From a checkpoint of a small transformer trained on Wikipedia: no biases in attention or MLP.
MLP neurons of a small language model. Each row is named by its layer, matrix (gate and up: input weights) and neuron, and shows model dimensions 208-303. Each number is 200 + 20 x the weight over its row's rms, rounded and kept within 0 to 999. A neuron's up and down rows have the sign that makes its largest values positive.
After each neuron's rows, "fires after" lists the tokens most often just before its 100 highest values on Wikipedia text that the model never trained on.

L7.gate461,215,186,196,241,183,170,191,183,220,171,211,197,211,172,205,207,185,196,193,226,230,179,222,219,234,209,195,186,224,213,189,177,199,210,239,205,202,217,194,252,184,212,190,202,214,232,175,176,171,243,223,191,202,186,198,197,195,202,207,226,172,219,233,211,180,183,182,200,212,205,231,205,178,201,205,170,204,222,209,188,215,229,208,189,205,186,196,189,191,181,181,174,212,190,197,210
L7.up461,157,218,222,187,208,205,182,226,184,222,213,201,209,205,190,191,242,203,193,205,230,194,204,210,226,187,184,202,169,185,198,172,232,208,192,234,192,173,207,227,180,198,216,192,186,203,185,183,190,213,215,207,204,219,174,185,197,202,185,182,201,187,176,186,217,207,195,258,202,210,237,236,196,179,231,185,187,217,171,185,216,182,195,168,205,219,220,182,210,163,175,208,235,189,217,230
fires after: "9", "5", "8", "6", "2", "4"

L9.gate167,199,241,209,164,218,217,205,218,214,214,202,226,178,199,197,197,172,203,204,213,218,161,196,188,230,190,221,204,206,207,179,193,177,169,233,208,216,199,183,256,210,219,210,201,179,214,191,228,227,199,233,181,244,180,184,201,220,164,174,176,183,209,212,204,167,167,192,204,220,226,202,209,184,192,215,229,214,184,208,186,202,157,190,161,224,202,201,216,212,203,202,199,192,169,202,186
L9.up167,187,196,187,219,199,222,209,212,193,157,165,150,156,199,228,218,220,214,207,184,201,214,221,174,198,184,209,225,181,208,218,201,224,176,227,205,193,212,224,203,142,165,168,194,252,186,184,186,166,206,224,180,182,184,192,205,207,219,167,184,201,201,212,181,190,215,199,208,178,229,179,211,148,228,198,186,198,182,206,217,177,203,215,172,220,202,201,193,209,211,198,179,229,194,209,230
fires after: ",", " is", " was", " ", " households", " are"

L5.gate188,167,220,194,222,221,204,212,198,187,192,179,201,169,192,202,240,202,178,230,208,170,167,186,192,208,177,187,182,217,201,188,182,203,216,187,232,243,186,177,186,197,225,224,187,211,214,241,214,216,217,253,185,224,171,188,205,214,145,224,196,148,245,181,221,209,183,230,186,197,163,207,222,233,195,187,188,201,202,210,235,190,180,205,210,206,239,211,201,215,205,184,237,196,199,192,188
L5.up188,205,193,241,214,199,209,211,206,183,192,177,204,185,177,195,199,223,228,192,202,205,198,195,234,194,192,173,186,166,175,189,192,184,184,227,161,202,197,216,188,197,199,194,200,181,213,196,197,228,199,198,202,205,168,237,216,188,194,198,238,203,167,202,238,185,159,215,224,173,223,209,228,232,206,180,183,210,179,236,180,211,195,214,211,203,210,242,219,192,215,165,187,236,184,189,191
fires after: ",", ".", "-", " ("

L8.gate740,182,209,218,208,193,198,206,216,185,173,214,168,185,180,256,188,203,197,196,252,221,172,226,219,197,208,197,181,182,221,169,214,212,208,210,175,184,177,176,210,243,156,214,223,213,234,205,214,146,212,177,205,231,230,208,185,202,189,180,200,187,199,189,200,205,180,221,189,213,207,203,220,208,199,185,215,207,225,193,213,230,170,192,175,202,218,219,215,197,179,170,211,195,220,211,208
L8.up740,185,189,227,196,213,198,245,237,162,167,218,173,190,161,175,215,163,219,200,181,191,156,206,203,199,228,200,201,253,202,197,216,192,169,206,192,178,197,202,215,182,212,224,171,197,202,192,223,223,197,221,217,214,227,148,202,243,239,166,214,209,219,182,168,188,199,159,213,182,226,209,200,177,199,210,200,185,199,207,211,216,205,203,189,201,229,230,213,233,188,223,201,188,189,179,211
fires after: "9", "0", "5", "7", "2", "1"

L7.gate592,203,207,214,218,211,185,219,208,212,221,222,222,158,203,194,188,237,200,170,183,184,173,201,214,209,256,223,185,189,194,207,195,214,207,209,224,211,192,228,233,221,188,178,203,170,186,193,219,184,219,227,213,247,225,193,192,171,180,169,248,186,202,215,190,193,185,201,204,241,197,197,195,220,205,165,205,233,230,187,191,206,173,225,209,180,176,185,245,225,163,195,204,227,191,191,220
L7.up592,228,197,217,196,180,203,181,214,205,211,186,204,164,204,207,179,201,189,223,213,236,187,195,218,204,197,193,216,227,213,178,192,209,207,252,193,158,198,216,224,194,201,193,228,185,190,183,236,230,189,213,211,226,192,162,223,184,190,135,210,240,238,197,183,181,195,185,201,229,197,181,172,214,189,169,166,196,184,220,175,190,181,189,190,199,221,226,183,189,245,201,193,199,186,208,186
fires after: "1", "0", "2", "3", "4", "6"

L7.gate597,201,220,198,220,219,230,235,208,213,203,190,250,164,172,234,179,185,219,221,207,186,181,200,207,214,217,191,205,205,169,187,185,215,192,225,190,222,191,206,217,189,196,174,157,216,195,203,169,220,171,195,195,212,178,220,234,181,211,220,195,172,190,217,206,186,219,191,236,194,177,232,223,174,186,195,218,215,191,185,216,211,200,198,181,194,217,189,186,209,202,174,210,179,245,185,152
L7.up597,177,207,165,214,190,205,189,243,227,203,176,240,210,195,209,166,181,223,218,201,199,186,204,200,203,173,186,195,171,208,187,189,209,211,199,227,238,175,236,237,199,183,138,193,210,208,198,186,229,162,167,162,186,193,230,226,212,230,190,180,185,167,207,197,209,219,184,217,237,202,218,216,194,176,182,205,194,200,186,197,239,191,200,197,188,194,191,218,202,196,168,217,189,220,218,180
fires after: " |", "|", "-", " No"

L8.gate8,193,187,255,224,167,210,188,194,171,206,190,204,196,185,194,238,203,234,170,186,235,182,221,199,177,171,184,200,182,180,212,174,171,252,201,174,187,135,197,214,196,194,159,221,221,181,224,192,160,184,212,215,202,254,192,222,213,208,187,166,189,196,229,175,208,193,166,171,193,213,209,235,185,225,229,173,187,226,224,199,225,188,262,197,186,179,179,183,181,208,182,212,219,194,240,173
L8.up8,188,198,188,195,175,214,184,179,217,197,178,236,206,201,203,203,165,191,206,185,151,213,198,228,197,186,240,211,205,220,220,241,203,178,206,212,215,232,176,225,200,192,176,174,191,212,206,194,190,197,158,226,195,214,198,191,171,183,213,200,188,172,207,190,217,226,166,192,190,225,184,186,207,216,193,200,188,179,210,183,186,203,219,186,200,173,210,187,195,189,229,234,204,215,253,214
fires after: "1", "8", "5", "4", "6", "|"

L7.gate56,177,207,211,200,188,205,224,179,202,173,218,213,200,191,207,227,183,193,213,207,183,191,195,204,196,217,207,201,184,212,207,208,209,198,231,245,220,200,195,234,201,184,192,208,204,210,189,206,193,212,203,203,184,197,193,198,174,206,177,180,185,211,185,210,223,163,216,185,208,215,183,201,177,208,211,202,205,204,223,237,216,213,183,178,202,228,210,228,188,180,194,220,179,185,209,193
L7.up56,156,203,208,221,179,207,216,213,214,218,185,226,207,223,209,184,202,194,202,192,209,174,214,205,228,197,150,183,186,187,236,158,205,182,187,171,199,190,212,184,202,184,238,241,158,233,190,225,171,216,195,213,202,186,207,185,212,208,175,239,212,221,181,203,241,171,223,213,179,238,187,217,210,207,168,192,170,208,195,205,211,170,208,195,225,223,183,180,215,201,175,176,186,165,188,196
fires after: ",", "1", "0", " |", "5", "2"

L8.gate348,210,207,136,197,193,223,181,171,195,189,178,163,238,195,195,175,198,213,179,186,231,201,218,183,195,218,224,209,199,186,205,233,179,194,181,218,204,194,200,232,193,225,192,182,176,181,199,221,209,232,193,195,224,220,187,224,197,208,197,191,191,217,230,192,226,195,173,214,198,168,224,226,181,196,214,185,199,191,231,194,177,184,202,194,177,177,187,218,210,204,178,155,182,171,214,240
L8.up348,188,180,208,189,178,199,181,197,195,163,232,188,178,184,226,200,230,212,234,204,173,233,202,207,164,195,226,143,189,208,213,198,203,235,214,227,193,185,206,233,211,213,203,216,199,190,227,186,169,213,191,211,179,202,194,208,182,217,177,209,178,194,194,213,206,231,211,218,213,235,188,196,196,182,180,208,202,165,161,249,217,194,200,197,178,219,238,195,219,209,205,194,186,188,237,190
fires after: "9", "0", "2", "in", "st"

L8.gate7,192,192,195,168,227,174,187,233,211,201,219,232,188,180,242,219,212,215,218,229,215,181,224,216,234,177,229,210,195,211,212,202,200,209,174,191,178,217,214,192,193,195,194,187,207,177,196,213,232,193,194,213,193,214,220,196,170,179,204,185,165,244,236,206,146,174,227,204,188,203,211,178,147,183,217,220,186,175,219,181,170,204,184,169,225,200,191,205,208,200,223,197,183,188,190,176
L8.up7,180,205,196,201,216,221,197,245,209,153,197,190,167,200,199,191,210,209,161,197,210,232,201,208,211,202,181,236,200,217,233,181,175,196,157,171,172,212,170,219,175,202,199,190,214,204,158,211,241,223,220,192,215,205,185,225,190,174,197,175,199,206,227,157,170,183,181,187,219,210,184,214,150,216,214,194,201,193,191,213,182,170,196,185,240,160,195,194,184,194,210,183,196,203,162,195
fires after: " ", " ft", "1", "."

L5.gate628,226,198,210,196,180,211,187,224,197,194,200,237,184,171,204,216,188,196,197,214,215,202,228,177,177,168,238,231,198,213,202,190,172,224,200,206,220,204,230,189,181,180,166,184,211,195,175,189,223,190,160,215,198,206,211,174,184,198,217,203,186,186,195,174,175,201,206,194,196,215,222,190,191,235,183,203,195,182,223,220,183,245,226,204,216,177,252,201,219,206,204,198,198,214,205,188
L5.up628,193,229,226,184,190,217,230,209,204,189,193,203,199,171,191,208,178,172,185,209,174,188,173,172,192,149,180,179,179,212,216,216,189,231,177,209,178,180,206,210,215,189,209,205,196,223,175,233,200,170,212,207,187,200,206,234,217,186,228,176,187,191,221,171,197,210,210,218,211,172,171,201,192,189,214,194,184,211,197,197,209,203,228,171,212,188,197,212,227,234,170,207,195,213,189,196
fires after: " ", " |", "1", "District"

L8.gate680,185,234,195,214,202,223,194,200,197,174,230,187,178,181,228,184,185,219,196,208,191,196,191,158,194,194,218,210,182,191,190,233,180,198,223,180,220,211,189,200,171,202,189,195,199,196,233,204,169,174,183,218,219,207,172,181,204,178,200,163,208,175,183,184,166,196,191,210,204,196,223,216,204,233,204,193,165,197,231,216,181,175,220,199,240,170,235,184,185,133,181,187,194,261,178,199
L8.up680,169,186,186,198,187,176,206,232,211,180,162,192,210,188,197,210,170,181,160,228,164,196,202,191,202,192,218,167,221,218,173,179,155,179,197,194,217,184,228,180,212,215,181,192,185,218,170,214,206,187,209,225,235,188,214,225,210,196,162,204,146,208,188,206,214,217,199,186,173,208,250,188,217,218,204,193,200,213,194,191,227,181,222,146,186,180,204,240,223,158,214,197,192,219,222,176
fires after: "|", " |", " No", " "

L9.gate326,199,207,186,216,206,223,198,217,187,181,195,185,209,182,199,227,176,163,165,206,224,217,215,190,197,199,207,205,152,222,194,225,169,210,225,188,197,182,215,213,225,210,192,188,200,200,170,183,143,175,180,183,207,223,170,192,201,223,189,197,175,213,187,201,195,222,174,199,234,169,184,147,183,236,178,195,175,205,202,226,204,173,199,177,190,207,187,159,197,198,194,200,196,227,218,189
L9.up326,204,186,199,197,215,203,220,213,228,225,204,220,250,226,161,194,202,179,169,201,170,205,205,211,185,214,206,217,195,208,208,233,193,207,201,196,175,223,213,209,218,149,192,188,172,176,191,168,192,224,206,188,216,179,173,213,180,200,174,202,205,213,186,200,195,199,190,202,233,179,183,189,206,198,233,200,190,208,170,212,165,186,209,213,168,192,216,161,177,168,233,189,182,203,183,189
fires after: "1", " ", "2", "4", "3"

L9.gate504,183,179,239,227,179,217,219,222,200,199,192,227,196,198,183,209,210,196,200,181,205,163,190,216,206,248,208,199,195,185,198,184,202,210,174,233,208,173,177,222,188,210,201,191,187,189,203,223,221,228,208,235,209,210,193,201,212,151,212,177,190,197,217,225,201,189,194,215,166,199,186,216,239,182,189,206,207,199,207,203,188,201,196,218,195,194,201,190,226,217,169,209,193,218,206,172
L9.up504,199,202,214,243,205,220,210,219,184,170,225,202,176,195,192,161,201,204,217,176,198,165,231,188,221,220,216,225,220,187,187,197,206,192,173,195,200,197,240,180,197,179,183,205,198,212,210,224,199,231,193,214,229,203,201,176,178,182,183,211,181,224,182,191,206,202,207,206,161,232,178,198,230,196,180,171,212,212,188,186,189,199,213,227,211,165,194,190,210,259,195,191,198,194,177,187
fires after: "9", "8", "1", "6", "7"

L9.gate207,177,204,187,254,216,241,214,194,202,202,191,179,208,224,212,197,217,205,246,228,196,171,224,200,177,206,188,215,202,193,195,176,204,219,207,204,190,202,163,201,198,199,203,220,225,220,173,158,180,222,191,223,175,209,217,234,200,200,175,196,160,210,183,197,198,184,203,211,204,223,207,208,172,207,175,210,176,213,219,220,216,194,187,175,206,212,177,219,201,239,190,183,211,183,175,190
L9.up207,228,211,176,169,184,209,203,194,197,197,203,231,201,183,219,193,212,208,218,190,210,179,185,201,228,194,173,193,217,194,188,169,180,199,223,182,199,188,163,223,183,203,196,236,175,265,184,247,195,210,204,179,209,240,212,213,190,206,200,208,213,178,217,199,210,197,191,210,171,179,194,209,206,219,178,203,235,231,221,245,187,220,215,208,164,183,213,202,176,204,226,199,228,226,158,229
fires after: "0", "9", "1", " ", "==="

L7.gate696,175,229,206,211,178,174,192,177,185,185,189,200,179,187,186,214,207,229,223,197,191,149,223,227,233,178,202,203,186,190,202,208,222,196,197,170,213,166,185,211,182,182,195,179,223,224,211,224,178,229,208,177,211,239,171,171,175,206,199,209,206,223,160,199,197,192,213,195,178,224,177,204,196,222,171,224,203,199,196,238,206,182,224,170,230,213,211,205,182,162,185,184,215,219,202,208
L7.up696,162,213,203,234,171,190,185,234,173,177,210,189,185,179,194,205,179,208,195,206,202,180,201,240,206,187,188,138,179,220,226,202,221,204,200,189,168,181,193,241,173,167,211,216,185,232,228,213,204,221,223,204,219,225,194,184,207,240,171,163,201,210,225,222,203,194,175,199,192,209,210,212,194,207,186,198,193,205,211,214,202,222,168,168,210,224,220,188,176,200,198,189,194,230,205,214
fires after: "0", "6", "5", "3", "2"

L10.gate582,207,175,172,239,190,191,164,210,229,208,208,197,171,196,203,207,204,216,196,201,182,186,209,220,200,179,222,180,212,207,183,201,187,187,222,165,213,206,161,198,172,196,171,202,186,186,202,218,213,179,206,206,169,208,189,204,168,165,202,197,221,195,192,187,207,181,217,199,200,191,184,196,217,205,184,161,197,197,195,196,183,183,200,190,196,217,213,177,197,188,184,241,178,164,185,221
L10.up582,213,177,191,226,185,199,180,175,210,173,230,198,198,214,208,185,184,218,174,209,182,193,209,178,207,211,176,189,159,218,182,209,179,204,145,200,191,162,198,217,193,181,179,188,145,185,202,227,201,163,234,183,226,175,193,197,207,192,181,209,204,187,191,177,211,215,194,176,185,216,188,173,184,199,213,159,229,179,205,202,175,217,195,191,213,172,197,187,215,196,204,181,222,186,196,177
fires after: ".", "|", "9", "5", "0", " –"

L7.gate336,203,224,228,193,198,188,197,205,194,208,183,206,180,184,201,174,171,184,197,187,200,174,226,225,210,223,192,179,200,181,209,220,204,204,195,231,171,211,189,214,171,202,182,205,178,200,194,221,186,209,228,188,218,172,178,183,170,214,210,185,209,152,210,197,188,187,177,177,160,211,176,230,193,186,210,180,208,209,225,217,206,214,192,189,177,208,192,202,239,180,223,220,170,194,209,204
L7.up336,156,185,199,177,176,170,211,223,185,169,235,205,168,202,244,203,169,212,196,224,206,159,191,209,192,229,186,188,187,216,211,229,204,253,182,214,177,182,181,203,210,191,208,207,204,213,172,183,156,231,201,217,217,227,174,193,225,193,192,222,182,195,176,169,186,196,200,189,195,217,219,240,211,214,206,195,230,188,189,204,230,189,216,228,187,214,185,236,211,222,186,197,219,193,214,177
fires after: "9", "8", " D", " n", "1", "2"

L10.gate137,191,201,241,218,177,184,177,131,176,192,187,189,199,148,223,210,207,198,177,177,213,187,171,225,224,229,197,206,205,178,178,186,171,194,201,198,192,173,184,156,217,211,196,203,211,218,207,184,208,204,183,224,182,189,177,195,186,228,188,210,169,210,200,230,170,189,212,205,195,179,175,207,192,215,201,184,222,217,204,210,224,209,223,195,225,225,230,181,199,217,187,210,214,167,237,189
L10.up137,187,182,217,208,177,188,221,208,181,185,209,208,200,199,244,199,177,181,196,214,199,197,219,179,239,228,212,181,199,215,202,158,222,220,222,184,217,230,181,239,194,245,198,189,189,193,185,168,172,221,194,206,216,210,202,200,225,221,205,181,188,232,181,191,185,199,211,229,185,209,225,216,196,206,241,156,223,209,225,226,212,181,189,189,144,242,204,197,218,173,177,222,171,195,198,192
fires after: ",", "8", "7", "6", "9"

L8.gate77,184,203,215,244,196,210,193,190,197,165,202,214,184,206,227,179,190,200,178,192,218,205,237,230,236,192,172,190,204,179,196,208,163,213,195,185,220,161,236,229,188,199,197,203,180,178,190,204,179,191,202,178,237,195,232,191,194,189,225,193,224,199,196,157,163,203,201,193,245,185,207,195,205,194,236,185,189,217,238,180,218,221,203,184,194,185,190,166,191,180,225,189,161,143,208,169
L8.up77,196,209,211,218,174,194,180,210,198,202,180,235,173,213,217,182,171,168,173,202,227,190,191,236,206,189,193,203,174,203,189,192,205,176,201,198,215,217,165,193,235,221,195,231,201,224,162,199,198,229,208,191,184,203,198,222,203,189,218,189,210,176,216,184,186,197,196,174,215,190,209,215,214,176,210,173,208,213,224,172,199,216,222,202,212,193,193,207,161,202,213,205,168,216,227,208
fires after: " ", "1"

L8.gate721,200,206,184,211,207,192,222,214,199,210,202,188,181,218,220,195,221,178,205,202,231,213,188,228,187,185,221,238,183,223,225,205,194,171,259,170,176,210,203,190,216,178,186,175,207,188,172,176,190,199,198,205,192,209,211,194,162,217,184,173,193,223,178,188,196,186,209,185,203,219,194,183,184,196,223,201,212,197,205,194,167,200,246,185,215,212,220,191,206,186,188,215,209,215,168,213
L8.up721,194,238,182,201,218,184,212,241,212,211,217,151,180,213,216,230,195,207,219,235,199,168,180,229,200,175,167,213,231,187,194,229,199,218,187,188,193,197,204,210,214,196,190,196,174,215,227,186,167,229,208,162,214,181,206,202,202,240,197,173,219,199,189,198,187,194,217,172,215,184,211,194,200,191,229,189,205,216,199,228,156,210,194,198,192,203,180,172,202,218,216,181,194,199,192,202
fires after: " of", " the", " ", " among", "2", "1"

L9.gate178,184,199,203,213,186,216,215,211,198,230,185,185,167,197,208,211,196,220,198,175,190,217,179,184,205,201,224,190,180,170,244,226,209,207,215,184,193,186,221,213,183,201,178,179,249,211,234,222,217,161,184,222,196,201,173,198,211,167,204,164,187,168,194,189,168,226,196,228,178,183,209,219,201,192,225,195,206,225,205,189,209,193,215,213,160,183,203,192,220,185,217,166,172,243,198,201
L9.up178,204,184,186,199,194,198,220,192,186,197,166,197,198,203,177,200,172,216,209,211,199,182,215,211,217,175,223,181,197,179,208,219,183,206,207,176,222,206,226,187,199,185,155,197,175,183,172,173,223,183,208,184,208,170,212,218,208,194,193,155,191,166,205,188,212,206,181,174,188,192,173,200,179,215,243,176,228,173,193,169,172,208,213,177,202,188,166,194,206,164,184,202,187,160,219,190
fires after: " |", "|", " No", "1", " Norwegian"

L7.gate743,222,190,210,226,207,202,173,209,196,207,227,228,191,196,212,205,188,237,231,237,241,195,226,212,202,147,229,220,224,190,169,201,188,201,206,211,182,183,182,210,189,209,191,219,219,176,176,220,225,180,233,208,213,181,211,198,183,192,209,154,185,227,196,193,219,203,205,176,210,216,208,217,190,184,218,190,233,237,221,162,206,220,174,165,194,228,226,200,172,189,203,191,172,195,202,163
L7.up743,156,208,211,186,211,223,190,181,176,158,187,202,192,191,179,171,189,212,170,205,200,159,214,197,192,200,226,216,176,194,233,169,200,189,225,168,219,212,190,183,200,209,189,161,199,210,197,195,196,222,187,223,203,199,208,222,216,208,177,238,199,173,240,186,188,214,191,237,194,220,207,196,200,180,191,199,199,191,197,159,216,203,221,158,207,207,173,195,207,223,218,206,201,199,200,230
fires after: " ", "1", "0", "2", " W"

L8.gate517,190,248,194,169,261,203,206,198,216,184,230,191,212,154,185,191,207,164,188,182,238,188,226,174,218,207,226,208,177,200,194,192,201,179,218,178,191,159,185,193,199,195,184,183,206,187,186,203,211,222,248,202,215,174,217,177,185,192,208,196,191,198,201,201,173,198,215,196,213,195,209,203,191,219,215,206,207,206,208,199,205,201,212,177,208,212,232,197,200,181,193,208,197,174,189,228
L8.up517,194,198,225,185,218,182,238,209,234,219,195,163,230,208,173,203,214,216,176,226,209,226,208,190,185,199,175,247,207,183,205,197,190,200,174,188,203,189,211,225,221,166,219,203,163,190,203,180,162,227,209,180,189,215,221,173,186,184,194,257,229,185,199,215,202,245,225,163,200,197,201,200,233,195,166,184,215,220,183,208,183,197,210,214,182,229,214,194,209,208,230,207,230,199,201,189
fires after: " ", ",", "re", " (", " Ind", "0"

L7.gate145,228,181,227,191,206,190,188,185,182,188,208,204,208,195,186,197,189,203,156,176,227,175,192,212,220,213,219,183,217,180,219,191,186,206,189,157,169,174,202,191,209,210,189,175,166,207,233,195,218,194,217,224,218,177,204,221,206,171,184,203,206,212,185,173,223,211,220,180,207,161,193,196,199,197,223,217,203,214,175,205,183,184,230,194,167,164,197,185,189,162,202,184,226,210,208,208
L7.up145,213,180,210,207,230,204,188,216,181,204,178,192,211,204,208,250,183,201,237,192,191,200,189,205,182,178,229,202,228,181,177,181,191,198,217,195,199,188,180,264,187,210,160,184,207,203,186,221,236,168,225,185,252,196,205,204,186,209,196,200,229,195,185,170,218,208,203,186,218,199,187,206,187,203,200,191,182,191,204,203,205,208,203,213,160,220,173,199,186,196,197,172,161,226,211,203
fires after: "==", " and", "Early", "Personal"

L9.gate649,187,218,153,195,196,204,223,205,196,210,193,177,201,209,195,176,223,180,191,192,209,215,211,219,180,154,198,191,224,224,189,190,181,210,206,180,218,179,187,224,205,229,229,194,235,219,192,182,196,207,238,196,222,216,226,221,212,151,188,220,168,213,168,219,217,194,198,207,205,212,213,244,186,197,193,195,200,180,213,237,192,174,207,169,216,188,220,195,216,190,189,225,224,156,184,208
L9.up649,228,215,229,195,171,210,197,166,223,187,179,165,180,208,207,154,190,227,179,168,184,189,204,203,193,198,174,202,225,208,213,195,209,219,214,192,194,183,239,200,206,164,187,225,190,218,157,235,188,225,197,167,177,239,221,198,194,210,203,215,216,188,234,230,176,232,238,184,209,201,185,223,200,177,203,230,194,218,206,180,169,224,231,209,220,186,195,179,192,210,190,225,219,233,225,212
fires after: " ", ",", " and", "9", " ("

L7.gate436,207,196,185,181,205,172,237,203,168,203,213,177,182,173,177,222,219,218,216,193,167,183,218,232,195,202,225,206,212,174,239,199,195,170,189,169,186,198,154,231,182,219,210,221,191,210,237,237,180,179,176,217,205,191,211,185,202,223,229,193,207,160,191,164,210,207,216,174,190,199,234,213,198,229,218,198,192,195,189,220,178,209,201,155,226,241,241,189,227,179,180,214,192,175,178,179
L7.up436,186,171,206,187,181,173,180,181,161,181,263,185,179,172,214,204,201,220,193,211,171,209,211,231,244,228,195,160,183,216,200,221,184,218,211,198,194,205,255,231,184,192,195,203,189,211,184,181,179,184,219,201,231,191,183,173,209,214,202,204,208,182,223,202,185,180,167,181,195,215,175,191,176,206,201,177,216,225,201,199,205,214,235,194,188,189,195,162,202,239,234,199,208,161,201,185
fires after: "0", "2", "8", "9", "1", "6"

L5.gate342,231,191,192,184,184,237,187,215,231,228,208,173,205,189,192,208,177,242,213,203,207,158,188,218,237,219,176,175,189,187,192,204,205,218,214,171,184,205,179,172,188,205,190,184,189,204,217,197,176,183,212,219,217,221,208,195,184,193,195,203,201,171,198,229,227,204,194,180,181,197,170,210,224,176,143,174,233,163,166,211,209,179,193,192,200,199,208,203,222,169,216,223,197,186,192,205
L5.up342,220,229,232,219,205,176,188,170,192,180,155,219,214,210,226,159,183,219,176,193,199,203,203,202,183,164,177,248,191,197,200,214,171,206,192,252,216,192,177,186,198,216,161,210,212,184,198,222,179,192,179,172,217,196,175,230,198,161,205,190,197,202,184,191,194,201,173,212,161,202,206,200,188,201,215,220,239,200,227,217,231,212,217,203,170,221,221,216,190,199,183,220,214,175,218,192
fires after: "0", "1", "9", "2"

L9.gate285,200,205,206,229,202,223,170,181,194,197,192,202,197,205,206,187,176,179,209,181,178,201,193,156,203,202,225,207,199,156,165,188,153,190,235,185,234,191,188,215,234,188,203,237,187,194,213,172,187,212,217,190,206,212,182,174,182,169,202,174,202,212,225,173,162,225,181,210,252,175,186,181,205,197,220,222,191,207,169,165,159,163,183,198,189,218,230,170,185,179,228,215,207,194,187,212
L9.up285,168,222,167,243,200,202,211,209,186,172,187,205,216,189,176,235,198,193,194,217,187,168,195,201,208,174,193,184,212,180,170,216,208,206,189,176,198,199,201,194,229,155,246,223,203,169,211,202,228,209,160,208,180,201,183,183,214,164,186,173,208,208,206,221,168,198,195,173,194,189,195,216,181,225,226,184,225,199,183,195,176,233,177,145,189,188,207,183,203,174,220,152,188,205,177,203
fires after: "1", " "

L9.gate201,184,245,208,210,197,186,217,236,164,158,188,232,164,203,223,233,196,217,189,175,229,181,209,181,200,172,206,216,187,192,185,216,189,192,201,172,216,222,177,218,194,193,204,191,257,167,210,240,219,186,225,212,222,198,185,201,166,200,182,193,158,211,203,229,185,181,188,179,168,187,194,194,197,175,202,222,226,176,209,207,209,201,183,194,189,213,200,177,165,249,212,193,180,211,215,174
L9.up201,210,179,144,219,225,237,197,159,210,220,201,182,164,211,214,210,171,210,191,206,206,225,156,193,199,180,178,200,183,228,216,194,191,181,198,174,195,164,222,175,193,174,167,229,207,199,177,166,213,143,196,235,178,187,215,233,197,178,210,212,174,214,189,177,180,159,215,194,194,232,202,230,163,180,238,212,229,196,195,192,213,187,193,203,206,211,187,192,205,217,190,198,189,204,219,197
fires after: " ", " votes", "1", " Republican"

L7.gate144,213,220,174,221,180,215,169,157,220,196,157,186,198,202,173,178,193,192,201,202,208,181,195,227,183,210,173,210,204,194,205,211,179,185,213,213,178,196,202,195,203,202,162,234,181,204,194,181,162,198,162,212,181,231,185,232,180,165,171,219,200,203,221,198,195,210,169,214,239,181,205,196,207,212,174,199,221,173,193,174,177,178,183,193,196,195,227,211,186,174,195,149,191,206,223,189
L7.up144,197,177,202,215,190,197,191,196,172,175,195,204,205,210,189,190,168,213,197,178,218,181,184,185,208,179,235,200,201,215,196,215,184,197,200,227,236,202,195,246,174,190,203,232,228,168,220,218,195,206,210,209,173,230,186,189,200,218,204,216,193,212,224,209,183,228,158,201,212,212,222,174,220,233,182,212,231,193,179,195,235,215,216,166,197,201,196,203,204,186,178,190,187,154,202,183
fires after: "1", "2", " was", ":", "0", " is"

L8.gate666,175,249,219,227,201,203,186,234,216,215,223,219,190,239,227,185,198,158,245,217,171,182,235,205,227,205,201,176,236,205,202,195,218,210,211,220,238,186,260,204,205,201,162,217,219,198,204,190,190,180,199,201,226,197,189,192,183,214,178,216,177,242,211,204,189,172,220,188,219,157,217,200,182,186,212,189,191,203,232,198,194,227,189,187,173,210,201,224,204,189,203,224,200,174,189,184
L8.up666,229,207,199,204,169,213,239,200,194,186,210,210,201,208,209,187,199,215,187,192,219,197,195,195,192,196,203,236,236,174,209,205,201,192,178,215,192,244,218,197,228,208,213,173,211,162,206,182,246,190,171,191,161,178,198,233,212,195,209,161,185,180,190,211,188,202,190,193,191,229,150,226,211,210,222,152,210,185,208,226,149,202,206,210,175,202,207,172,218,228,208,215,178,232,233,167
fires after: " ", " |"